{"num_hidden_layers": 9, "hidden_size": 512, "norm": "rmsnorm", "norm_place": "pre", "attn_scale": 0.125, "warmup_steps": 292, "decay_shape": "linear", "max_steps": 11261, "dataset": "wikipedia_en"}
MLP neurons of a small language model. Each row is named by its layer, matrix (gate and up: input weights) and neuron, and shows model dimensions 80-175. Each number is 128 + 32 x the weight over its row's rms, rounded and kept within 0 to 255. A neuron's up and down rows have the sign that makes its largest values positive.
After each neuron's rows, "fires in" lists the words (lower case) most often at its 100 highest values on Wikipedia text that the model never trained on.

L2.gate437 [104 122 128  72 116 121 159 107 112 146 116 129 110 111  98  90 134  81 111  95 142 156 114 136  76 124 141 112 155 149  98 132  79 141 149 167 102  93 150 164 108  80 171  67 120 146 103  88 147 183  85 134 102 156 109 191 121 137  84 172 135 144 194 149 106  96 145 170 176 174 143 152 166 120 154 145 117 121 165 129 127 139  89 104 158 114 122 106 142 109  84 143 105 125 182 115]
L2.up437 [136 162 113  82 142 144 197 143 118  62  95 102 156 142  83 129 147 126 127 143 125 183 166 123 121 168 145 163 125 122 152 136 124 108  76 181 122 142 148 152 152 141  59  92 137 109 119 206 101 169 132 150  68  46 134 146 148 115 111 131 180 139 173  80 119 178 124 146  80 130 121 168 142 146  81 126 104 132 159 132 142  96 121 215 194 134 121 115 133  94 121 187  95 148 129 110]
fires in: "second", "first", "one", "upper", "third", "incumbent"

L4.gate1251 [160 129 179  95  93 194 142 112 109 126 104 192 100  91  44 163 144 166 162  96  95 148 139 121 123 176  86 115 128 103 106 154 152 178 129 153 110 142 135 121 119 101 117 133 106 141  37 148 110 143 191  74 108 134 146 106 131 111  88 108 154 119 155 154  88 177 133 183 115 132 102 147 162 130 110 148  95 155  80 136 104 124 146  85 156 170 151 167 180 115 207  91  88 133  92 112]
L4.up1251 [128 123 180 175  84  76 114  68 184 104 144 144 103 107 108 159 139  88 171 122  71 117 127 113  86 142 131 216 173 140 123 155 161 198 120 112 120 206 119 137 151 138 139 112  72 115 134 161 110 148 158 124 130 133  95 156 117  89 166  92 100  57 113 158  90 161 133 179 152 110 147  88 141 150 102 140 132  95 110 121 132  72 124 180 140  97 119 160 125 146 119 101 144 140 141 134]
fires in: "of", "afb", "national", "mw", "force", "guard"

L4.gate1661 [104 110 139  84 147 140 138 183  54 103 142 126 117  89 118 130 151 189 142 135 154 118 111  75 144 151 114  95 134 136  95 154 102 175 148 142 173 118 148 110 119 139 117 132 152 174 119 142 183 146  68 195 172 103  88  90 143 141 140 113 165 165 134 152  92 178 119 179 202 103 123 115  89 129 131 186 155 143 151 114 171 158 119 185 121 108 121 143 172 102  96 149 167 151 106 161]
L4.up1661 [161  99 121 176 156 145 111 117 143  82  94 146 210  75 153 125 110  87 112 146 164 123 123 105 146 133 154  91 139 153 134  91 118 131 124  74  77 122 129 132 137 131  77  99 103  72 151 177 157 146 107 160 113  86  74 136 144 119  79 160 101 107 132 169 140 108 127 156 147  96 151  93 193 152  87 121 150 145 126 149 116 104  87 132 102 101 135  76 140 179  66  75 101  93 181  95]
fires in: "of", "in", "36", "during"

L2.gate1853 [ 89  45 159 170 176  83 128 163 123  84 236 105 180 155 113  98 179 147 103 141 130 107 140 124 134 144 114 132 135 137 136 187 132 123 154 161 126 108  81 154  97 155 189  84 139  93 164 150  98 185 108 125 134 167 156 160 128  96 115  77 131 124 177 160 118 185  91 112 170 107 126 122 205 114 132 149 128 152 148 138  95 113 143  73 150 129 105  65 157 135 179 137  87 145  72  70]
L2.up1853 [145 107  87 157 125 100 124 162 188 113 105 127 159  87 136 135 126 148 147 144  95 134  74 153 181  60 121 153 151  90 151 169 163 242  77 139  92 185  96 146 159 140 119 141  70 141 137  82 121  69 177 137 137  81 165 176 114 103 147 108 133 120 150 180 138 160  98 103 133 101 129 153 118 151  86 104 129  89 149 160 109 132  84 137 146 148 122 133 129 183 149 130 133 188 104 129]
fires in: "of", "to", "s"

L4.gate1743 [153 101 127 111 179 135  99 195 123 112 149  88 160 113 117  88 130 144 147 148 174  96 129 125  76 147 144 136 117 110 136 143  97 149  99 179  81 159 200 187  93 144 113  91 143 169 143 147  59 115 110 125  77 144  84 113 151 186 134 165 195 142 157 109 143 170  81 147 155 122 157 123 162 121 161 161 103 167 106 141  80 122 144 107 155 120 109 181 128 134 135 121 105 125  84 148]
L4.up1743 [ 87 138  86 121 104 125 139 168 153 101 159 142 159 113 117 105 200 196 131 116  45 135 112 103  82 154  47  87 156 132  85  79 143 142 172 209 131 153 173 168  84 127 138  90 164 141 159 144 116 105 104 146  77 137 104 126 121  63  79 138 155 176 111  92 108 188 106 209  86 117 161 110 159 145 138 140 158 187 137 157 136 108 113 114 144 139 128 126 245 113 109 123 100 130 118 136]
fires in: "in", "for", "he", "played", "was", "of"

L4.gate1627 [114 125 119 104 150 115 138 143 143 181 149 130 178 171 148 182 132 158 108 129 103 130 181 118 133 180 167 136 120 107 118 136 134 150  94 162 144 137 125 163 167 152 135 191 137 137 143 136 144 189 109 134  92 114 162 140  97 112 168 119 153 112 121 129  74 136 210 117 137 119 100 184 139 174 127  96 145 139 140 133 119 173 126 153 179 175 114 134 133 146 131  80 175 114 153  97]
L4.up1627 [155 109 146  94 164 151 100 104 144 122 116  54 140 152 137 125 150 156 149  66 123 175 129  87 108 100 122 152  92 204 108 130 147 150 155 172 182  85 179 156 153 163 120 102  75 163 126 100 196  78 150  96 126 102 110 176 127  56  98 184 108 104 127 164  81 193  83 137 127 143 158 166 140 106 103 140 136 159 112 158 122 156 149 176 106  76 101  82 139 148 134 122 163 145 116  68]
fires in: "a"

L2.gate429 [110 122  75  73 135  82 131 177  73 163 134 128 104 138  86 119 135  91  79 146 149 130 127 102  87 154 100 105 150 129 112 126 112 122 121 156 113 183 106 131 114 150 146 126 136 112 143 151 124 147 141 183 103 123 128 120 147 156 132  85 131 130 128  98 140 152  97  91 143 186 112  95 156  72  84 145 122 112 100 104 118 109 112 108 158 163 162 110 137 142 153 105 102 125 100  95]
L2.up429 [109  95 170 171  85  77 120 162 154 157  99 140 124  55 109 108 136  91 121 173 104  85 155 105 143  57 119 138 157 141  78 169 146 155 130 135  81 138  82 140 161 144 124 132  97  78 165  99 197  95 167 140  70 114 137 120 152 107 147 145  96 118 175 132 128 169 136 105 134 179  93 114 125 102 119 169 106 102 118 185 159 107  96  65 143  96 116 131 122 163 210 120 138 167 102 116]
fires in: "was", "its", "is", "played", "spain"

L2.gate1644 [127 132 151  58 138 149 130 128  79 162 129 143 129 107  96 135 117 107 146 130  79 149 139  95 149 173 122  90  92 160 142 115 100 164 153 132 127 138 111 136  41 146 151  79 141 119 111  96 184 114 131  91 133 140 108  87 142 131  95 166 146 177 119 129 136 140 201 175 109  91  53 129 145 114 144 169 175 156 112 127 132 107 130  69 147 112 100 172 193  88  91 134 118  92 142 140]
L2.up1644 [147 143 103  66 107 100 218 155  92 137  83 149 143 100 125 100 102  99  95  85 120 144 152 125 175 111 149 102  55 104 149 156 115 140 126  89 123 117  54 181 146 141 121 142  93 129  37  81 134 150 208 104 129  79 212 111 139 115 112  94 120 173 139  53 142 112 150 136 130 161 207  86 118  95  68 151 155 155 108 120 112  92 125  81 140  81  32 118 165 122 141 108 121 103 120 159]
fires in: "who", "while", "before", "6", "and"

L2.gate9 [ 40 138 144 119 106 136 101  20 133 118 115 102  90 161 101 150  69  84  59 169 146 161 156 122 130 169  69 117  90 164 113 148  94 120  97  90  80 138 159 105 134  88  96 115 182 134  87 128 121 141 151 182 116 159 123 153 132 154  90 129 146  50 103 120  99 145 143 167 124 126 160 151  96 125 132 155 120 119 121 143 128  48  99 163 103  85 125 136 115 133 118 172  95 133 128 107]
L2.up9 [140 100 150 115 175  80 108  78 131 137 104  90 105 145 161 101  69  99 137 154 149 127 206 139  99  94 178  95 114  93 161 158 133 150 151 123 154 104 100 133  94 123 134  81 136 137  93 116 153 121 213  79  78  92 101 141 148 123 114  98 136 170 140 144 162 121 112 113  97 176 181 164 213 117  95 176 120 151 190 121 141 135 153 161 140 136  78 135 115 200 119 134 135 110  74  80]
fires in: "two", "three", "four", "six", "series", "2"

L4.gate347 [124 115 108  74 129 150 162 141 104 105 133 118 123 146 101 114 193 134 125 143  85 143 118 126  92 119 186 116  83 143  99 134 159 128 131 149 166 152 104 133 106 143 113 165 123 156 148  74 183 138 153 106 112  93 125 124 136 114 128 131 102 151 156 118 119 169 102 147 136 138 115  64 120 126 134 116 179 112 126  63 159  98 135 168  63 151 146 136 133 179  93 139 187 145 113 101]
L4.up347 [194 128  50 151  83 130 184 108 122 131  91 147 158  56 148 170 117 127 127 103 125 117 131  93  97 163 101  89 136 116 126  99 150 123 157 124 103 155  85 105 133 119 148 156 129 128 105 115 109 122 123 153  83 115 114  87 151 122 161  61 167 172 139  79 134 129 109 181 140 137 119 139 149 158 135 109 111  93 148 163 184 131 134 110 109 132 123  79 167 119  92 156  72 107 129 162]
fires in: "a", "two", "aet"

L4.gate1457 [123 141  62  56 183 137  90  96 124 128  88 107 104  94 177  47 117 130 137 114 136 123 134  93 162 111 119 106 106 121 140 130 132 166 111 116 111  99 116 139 166 107 151 117 106 105  93 100 128  90 139  17 143 142 156 109 165 138 140 170 127 103 102 144 102 119 192 140  84  75 174 149 149 115  90 117 137 134 118 180  80  85  83 117 178 121  88 192 134 177 158 102  93 113 168  80]
L4.up1457 [131  75  76  72 140 106 149  96 157 138 108 119 134 112 169 135  85 120 202  80 142 118  56 129 162 115 116 127 139 170  99 118 113 132 101 120 112 138 131 147 153  90 107 161 126 136 161  60 173  61 111 108 141 124  89  92 156  66 159 161 114  99 128 168 146 126 205 118 112  61 156 132 121 109 141  65 190 105 111 164  88 158 108 101 149 111 106 102 148 118 113  58 129 131 158 108]
fires in: "and", "or"

L4.gate240 [ 93 135 109 172  83  95 150 131 129 112 109  88 129 109  86 122 121 200 106 140 113 129 206 102  96 147 169 125 105 112  89 166 121 122 144 176 144 162 114 197 150 133 112 162 168 137 135 116 138 103 174 132  88 141 125 150 132  88 161  92 132 132 108 106 142  93 150 113 114 143 116 124 109 121 134 132  85 165 122 125  99 140  72 137 103  97 112 132 148 173 165 110 139  87 161  87]
L4.up240 [107 113 147 119 133 132 157 161  80 188 135 191  38 138 195  81 112  98  79 177 131 104 164 111 142 120  70 157 106  99  59 104  96 103 103 138  81 100 213 183 126 176 122 139  51 116 140 124 112 157 140 119 205 107 148 119  92 100  91 181  86 123 141 114 127  76 134  83  71  94 149  92 128  99 152 131  94 154 104 150 125  84 122 159 102 135 163 159 137 165 167 129  67 124  79  88]
fires in: "to", "joined", "contract", "into"

L2.gate1534 [ 92 148 108  75  92 123  99 143  99 144 132 182 145  84 125  89 175 120 126 109 121 130 161  97 163 150 126  73 137 176 185 165 117 149 166 146 121 216 137 144 101 117 119 132  84 107 142  83 104 143 140  91  78 149 117  39 146 175 115 126  82 143 107 126  99 127 120 123 109 126 125 161 124 162 135 101 182 110 119 137 109 172 138  40 153 146  89  91 124  88 150 133 137 108  53 133]
L2.up1534 [175 122 163 104 150  41 124 103 105 122 174 157 104  88 136 110 110 106 150 143 170 104 144 144  92 148  78 113 116 168 142 105  99 158 101 138 163 157 155 161 130  81 195 121 117  74 137 131 153 139 122 165 166 141  74 109 136 119 140 196 118 136 151 124 150 148 136 161 138  86 115 121 100 158  97 130 137 137 158 150 123 131 133 152 147 139 128 166 153 166 143 147 147 157  85 123]
fires in: "and"

L2.gate1600 [147 119  91  67  99 164  91 164 130 142 159 126 143 125  75 144  93 113  94 147 102  85 124 120 128 143  83  95 118 103  95 120  77 108 110 146  94 174 152 114 106 162  95 136 132 115  86 103 127 135 115 132  66 127 153  71  82  99 160 133 123 105 159 129 150 195 121 143 163 113 156 187  88 148  67 127 138  90 140 127 120  81 124 187 115  96  98 112 126 162 105 137 138 119 103 140]
L2.up1600 [143 106  96 103 173  84 119 192 139  90 173 117 171  97 140 130 132  81 109 150 146 155 172 154 212 133  82 106 102  95 121 117 167 116 113 141 124 147 178 128 152 149 127 127 103 108 148 124 154 198 201 103 138 117 215 109 101 134 156 173  99 108 117 107 144 204 158  59 141 166 106 185  33 119 133  91  97 141  99 128 101 107  97 196 104 168 116 136  82 142  48 155 133 143 119 162]
fires in: "it", "when", "on", "also", "can", "later"

L2.gate1559 [105 118 119 131 103 103 159  72 118 138 111 130 133 170  91 122 104 141 165 150 107  75 110  76 113  86 203 154 146 172 101 164  83 127 136 159 147 158 112 192  80 131 131 128  97 185 137 137 148  63 119 114 174 137  75 145 168 168 154 139  71 125 125 131 118 155 155 171 145 158  87 108 200 130 113 152 124 152 130 158 102 168 109  90 154 125 109 144 137 149 120 108 167  96 120 117]
L2.up1559 [165 148 107 160 130  87  91 196  90 149 121 110 168  86 106 135 180 129 101  82 108 159 128 108 143 125 115 108 133 127  85 108 152 121 115  97 102 161 125 116 155  57 165 147 143 122 140 142 181 135  96 131 125 141 163 175  74  83 140 159 127 146 124 167 133 142  33 115 110  94 151 151 128  38 146  87  92 178 121 138  76 109 128 182  88 154 165 118 161 120 142 136  66 169 147 118]
fires in: "is", "was", "are", "be", "became"

L4.gate1067 [ 98  73 131 198 166  85  91 150 142 102 149 117 130 125 103 167 125 167 131 147  87  88  41 128 160 130 149 146  79 138  55 125 139 168 178 167 183 116  57 158 146 193  89 147 125 126 123 163  90  84 197 117  94 167 118 125  85  89 133 105  47 115 120 197 229  90 152 102 163 141  95  39 121 125  75 140 113  93  99 146 125  61  86 134 131 159 162 170  88 110 165 112 114 125 136 209]
L4.up1067 [184 159 159 160 113 144  97 198 137 138 122 102  97 148 117 125 126 142 129  89 137 114 115 118 191 129 103 109 185 116 146 119 159 128 112 186 165 152 151 143 203 132 141  68 109  74 130 113  67 152 168 151 125 118 149 102 164  52 113 163 138 129 144 122 139 109  74 105 134  85 118 127 167 112 121 171 166 149 176 160 126  86 116  67 113 102 110 125 114 156 133 123 128 177 207 154]
fires in: "to"

L4.gate900 [117 130 148 119 180 135 132 127 129 177 129 163 143  95  96 140 110  99 121 137  87 143 127 102  80 139 167  91  97 144 100 125  97  86 154 116  74 137  96 108 102 145  96 191  76  69 135  96 115  92 107 106 131 143 117 124  72 115 100 104  76 150 188  86 140 111 138 135  79 110 172 155 117 149 148  86 113 151 101  98 141  85 122 159 131 147 111 118 103 119 170  94 121 144 158 116]
L4.up900 [145  60 162 101  78 182 156 113 137  93 112 184 168 107  96 120  77 148 168 113 146 138  77 132 114 160 116 142 178 117 118 149 104  98 176 104 164  95 154 156 185 144  61 110 129 150  69 144 125 169 125 144 140  95  86 130 119 156 105 120 115 124 105 169  73 133 159 151 139 154 177 126 148 210 191 100 128 102 172 133 108 156 118 146 139 105 117  95  54 101 106 168 118 107  88 112]
fires in: "to", "and"

L4.gate1073 [ 74 113 107  76 170 160 154 154 162  87 140 147 114 102 106 121 118 147  90 109 118 138 171 106  64  98 135 163 119  74 115 168  32 141 151 151 116  85 165 126  75 105 124 120  77 176 137 156 147 129 131  69 125 161 146  61  68 120 171 135 116  54 175 157 119  93 148 164  76 166 123 119 180 156  70 115  82 149 148  60 116 117 137 138 118 101  50  99 143 114 139  93 121 102 129 123]
L4.up1073 [ 91 152 150  97 118 147 131 148 102  40 163 107  76 143  71  96  94  99 158 173  82 154 111 133 143 108 146 140 155 227 131 104 100  76  78 117 113 125 109 103 143 103 102 122 109 153 100 135  99 116 135 224 173  90 159 148 143 133 130 102 104 111 135 114  84 102 132 138  83 118 152 122 144 161  70  95 106  57 138 169 135 107 129 156 116  91  84 121  68 124 101 113 115  60 180  58]
fires in: "to", "and", "or"

L2.gate111 [106  99 143  90 129 115 107 121  96  83 129 144 153 124 107 134 149 103 101 111  95 133 149 163 133 149 167 116  69 183 119 160 135 131 119 138 117  63 183  83 103 104 143 105 130 144 114  89 137 108  95 127 139 127 105 129 151 142  84 177  96  98 143 151 159 171 109  68 109 149  98 158 147  94 145 187  60  88 124 112 132  96 111 189 114 145  86 121 164 173  87 172  90 163 167  96]
L2.up111 [ 93 149 164 103 142 165  98 100 136 125  84 139 117 122 158  93 123  54 125 101 126  86 195  84 109  99 130 107 147 149 117 105 114 168 137 143 148  97 120 145 174 150 160 125  97 142 127 128  74 164 126 123 157 147 130 133 120  93  91 157 119  86  93 132 138 156 122 139 129 136 111 152 164 108 134 208 108 145 115 100  83 103 104 106  84 151 173 116  72 157 137 164 103 169 121  58]
fires in: "all", "most", "many", "some", "various"

L2.gate1596 [121  85 108  85 210  94 152 213 122  96  98 131 142 107  83 106 181 101  67 146 140 198 194  74 131 173  93  86 112 207  99 163 143 123 138 144 159  90 162 121  91 113 164 169 130 170 149  96 123  97 140 143 125  94 156  94 165 169  86 116 146  76 206 180 164  80 168 101 119 149 144 157 151 147  91 114  74 123 123 122 142 132 100 148 150 123  81 125 124  91  76 137  94 127 144 157]
L2.up1596 [147  82  96 116 198 142 142 161 150  97 161 158 166  92 106 118 139  88 167 169 158 110 153  51 125 117 123  87  88 137  96 189 155 142 189 161 164 107 184 142 155 109 178 114  65 174 146 100 136 165  64 162 154 100 149 126 167 116  93 114 106 165 182 159 162 108 148 156 161 164 132 159 135 178 132  95  92  87 141 103 104  85  97 105  75 114 124  88 176  86  91 113 112 154 107 130]
fires in: "a", "also", "now", "formerly", "both", "each"

L4.gate272 [118 101  99  96 128 114 152 110 118  79  98 126 184 110 169 187 147  74  89  74 118 146 102 145 141 141 122 119  78  82 108 164 111  95 147  96 144 124  90 143 151 123 113  50 158  96 132 137 186 166 140 136 104  88  90 133  31 100  84 123  89 141 161 193 143 185  60 118 159 159 158 133 163 147 156 119 143 162 172 108 161  78 150 159 115  48  89 112 126 125 135 130 123 194 141  81]
L4.up272 [109 154  95 117 108 143 170 114 133 142 151 131 110 151 150 160 132 123 163 163 134 151 132 127 106  68 143 138 122 138 149 128 139 130 121 136 143 134 132 162 125 131 168 163  81 111 117 128 126 177  87 133 197 120 128  41 118 104 109 169 136 117  60 171 167 101 159 148  82 102 148 133 116 161 161 108  90 118 105  99 166 139 151 139 150 156 182  89 125 129 118 139 115 114 100  71]
fires in: "on", "apps", "from", "of", "over", "into"

L4.gate1185 [121  84 165 128 139 165 118 167 136 154 210 144  75 126  88  45 151 177 182 137 150 102 147 128 127 160 189 102  90 122 109 141  96 113 154 132 123 110 173  96 146 138 145 158  99 114 179 155 163 210 104 120 137 186  77 160 163  69 162 158  69 136  60  75 157  76 154 140 160 172 125 142 111  89  89 124 154 121  79 172 127 151 134 109 183 154 159 177 134 134 121  41 127 157 161 164]
L4.up1185 [ 60 130 189 118 116 111 139 156 107 109 144 197 105  86  91 131 181 131 139 156 140 121 129 139 120 122 165  83 151 159 115 152 147 118 158 109 162 168 149  56 148  90 113 116  61 106 138 116 102 163 134 132 190 185 139 149 165  99  30 164 147 118  94  90 153  56  99 120 150  89 126 147 172 108 145 160 192 118 114 143 144 126 103 135  99 144  64 100 112 143 117 127 120 148 143  91]
fires in: "was", "played", "born", "being", "be", "would"

L4.gate367 [118 103  91 125 192 170 106 123 140 111  69  69 134 128 142 119 170  94 164 114 125 119  81 128  50  74 144 153  51 144 151  79 101 161 104 130 169 183 160 128 147 170 135 143  80 140  91 158 147 171 146 123 159 149 151 125 144 159 178 140 140 105 124 138 141 159  90 172  87 134 100 166 158 122 139 176  64 150 117  94  95 123  93 149 130 132  91 143 107 121 142 135 140 110 144 115]
L4.up367 [130 172 156 161 188 126  97 155 163 133 156 136  74 100 159  72 152 104 124 124  81 109 151 158 151 111  98 150  85 180 130 155 151 148 107 128 128 122 119 113 102 121 147 148 130 115 120 167 143 142 133 150 150 155 151 129 101 135 188 166 125 115 126 138 159  41 102 130 144 141 143 108 132 121  71 124 124 166 120 167 109 155  69 122  65  42 134 102  86 152 165 111 171 119  95 131]
fires in: "with", "to"

L4.gate638 [137 125 133  57 105 156 156 111  85 116  53 151 144 101 154 112 146 131 103  83 138  87 114 156 136 128  88 136 104  64 104 116 130  91 112 160 190 124 119  59 105 116 122 103 167 228  96 107 122 129 179 132 111 185 112 128 115 171 200 152  91 127 145  87  90 149 141 176  81  97 142 179 134  70 120 130  85 138 169 157 126 201 144 112 101 137 113 122 137  98 116 126 138  63 103  96]
L4.up638 [134 142 182 151 143 132  54 105 172 148 199 125 160 182 136 107 115 116 129  79  49 114 128 140 137 113 108 106 120 105 142 172 128 183 142 143 101 132 150 116  85 119 205  85 112 161 153 101  92 133  99 107  80 161 164 136 139  77 116 105 145  84 112 131 114 138 135 100  98 152 124  98  99  48 134 106 166 105 155 154 147 121 191 124 101 103 181 171 138  75 139 123 123 132 150 165]
fires in: "of", "on", "in", "between", "and"

L2.gate814 [103 106 108  84 117 150  61 113 104 146  86 162 156  98 154 124 165 152 202 124 150  90 100 121 126 135 121 150 203 155 105 148  91 201 141 163 118 121  88 133 132 117 131  80 206 195  84 135 106  88 156 153 190 108 119 196 173 137  94 163 166 111  65 115 153 102 143 189 146 160 119 160 140 161 118 145  97 121 124 138  83  73 146 150 140 126 104 143 105 117 141 140 142 138 162  26]
L2.up814 [137 138 140  78 100 128 136 132 167 111 123  60  96 152 141 181  91  61 163 119 164  88 132 160 114 163  92 164 147 100 135 151  86 159 133  99 103 105 128 174 148 147  36 104 123 147 157 147 189 109 142 142 115 120  91 163 120 168  56 117 151 137 140 151 198 140 141 123  95 148 149 153 111  96  84 111  70 125  81 155 100  81 161 143 178 151 147 164 122 122 145 138 123 196  92 108]
fires in: "first", "second", "third", "1st", "fourth", "place"

L4.gate1103 [184 136  95 158 123 158 110 145 122 154 175 136  78 130 116 149 172 117 146 170 186 123 183 137 120 111 189 157 180 112 166 156 104 109 115 139 141 138  83 117 121 191 163 128 123 129 149 117 133 154 115 105 135 114 163 129  68  91 172 145 171 149 136 106 179 133 115 119 164 160 125 139 122 207 106 154 133  63 127  97 122  76  95 123 159 103 140 161 115 142 123 104 213 177 175 132]
L4.up1103 [129 129 129 140 125 118 174 157 130 197 162  99 113  51  94 136 108 111 169 147 131 138 136 135 123 145  96 168 152 150  90 136 119 143  99  93 110  95  76  79 101  87 182 111 125 114 132 112 173 109 168  44 149  77 174 100 111  79 147 112 170 155 114 148 149  86 171 135 139  88 171 153 113 150  93 146 152 152  71 109  82 144 164 136 130 116  74 104 118 135 192 114 151 103  97 130]
fires in: "and", "of", "by", "that", "is", "or"

L2.gate883 [157 182 124  87 150  97 101 148 125  72 146  79 126 143 112 137 144 142  87 187  49  84  97 115 153 178  52 115 177 210 125  90 192 169 121 136 151 115  98 183 135 142 100 113 105 153 133  84 176 118 149 121 122 164 140  87 183 132 114 137  99 152 133 139 100 116 162 105 109 179  96 110  89 170 118 151 166 127 158 107 185 147 128 186 111 170 109 101  90  56  95 154 149 154 115 157]
L2.up883 [117  64 114 113 155 130 124 114  94  84 104  95 142 147 169 107 174  88  88  66 166  91 180 164 146  93  96 135 110 150  99 165 101 121 160 179 127 116 102  87  98 127 172 148 148  85  99 127 110 168 198  68 167 137 129 155 176 162 153 188 124 118 110 113  90 184 162 119 196  65 164 154 152  61  93  99 113 167 148 113  89 130  94 136 144 165 104 148 184 180 122 142  25  88 129 135]
fires in: "which", "as", "who"

L4.gate1842 [112 112 177 109  78 152  91 156 159 171  67 101 143 130 133 151 154 161 125 121  86 169 123 124 168  90 223 101  69 150  58 135 134 163 137 122 135  97 210 107 124 148 134 129 110 135 135 149 122  96 156 158 117 137 140  62 105 154 169  67 116  72 155 164 116 134 114 141 184 151  92 112 137 154 115 181 109  88 130 120 121 111 125 168  93 119 138 106 129 132  90 117 225 158 224 123]
L4.up1842 [ 96 113 171 108 122  96 148 133 170  89  74  89 112  96 118 106 136 120  96 130 124 100 146 135 113 123 192 128 120 121 112  96 147 151  89 163 175 145 101 102 150 152 143 157 136 105 132 175 177 119 170 132  97 142  96  57 152 179  90 132 145 102 166 139  93 122  78 140 139 110 161 139 160 155 132 209 103 121 165  85 146 104 103 207 113  83  50 111 136 147 138  97 240 189 166 127]
fires in: "by", "of", "written", "from"

L2.gate580 [ 74 161 116 127 137 144 144 176 134 160 118 136  88 149  86 108 151 179 106  95  60 148 157  99 114 149 118  89 110 113 115 114 151 157 171 167  77 193 125 148 123  94 141  52 135 195 120 141 107 152 124 106 155 135  90 153 135 169 118 122 169  90 118 176 111 124 123 156 185 114 102 102 183 122 145 158 108 101 144 161  85 129 130 109 136 146 149 166 133  86 133 111 113 147  86 141]
L2.up580 [159  54 115 139 113 100  70 109 129 181 144 114 108 176 126 138 125  90 231 101 203 124 133 130 164  99 136 147 157 133 112 161 162 104 136 112 169 157  84 122 149 157 155 102  97 149 193  38 120 132 118 114 159  73 161 105 108 121 138 160  94 120 106 115 111 124 159  63 147 125  96 144 147  89  94 116 107 112 129 103 134 108 132 117 101 151 141 154 134 150 141 100 120 206 177 109]
fires in: "s", "family"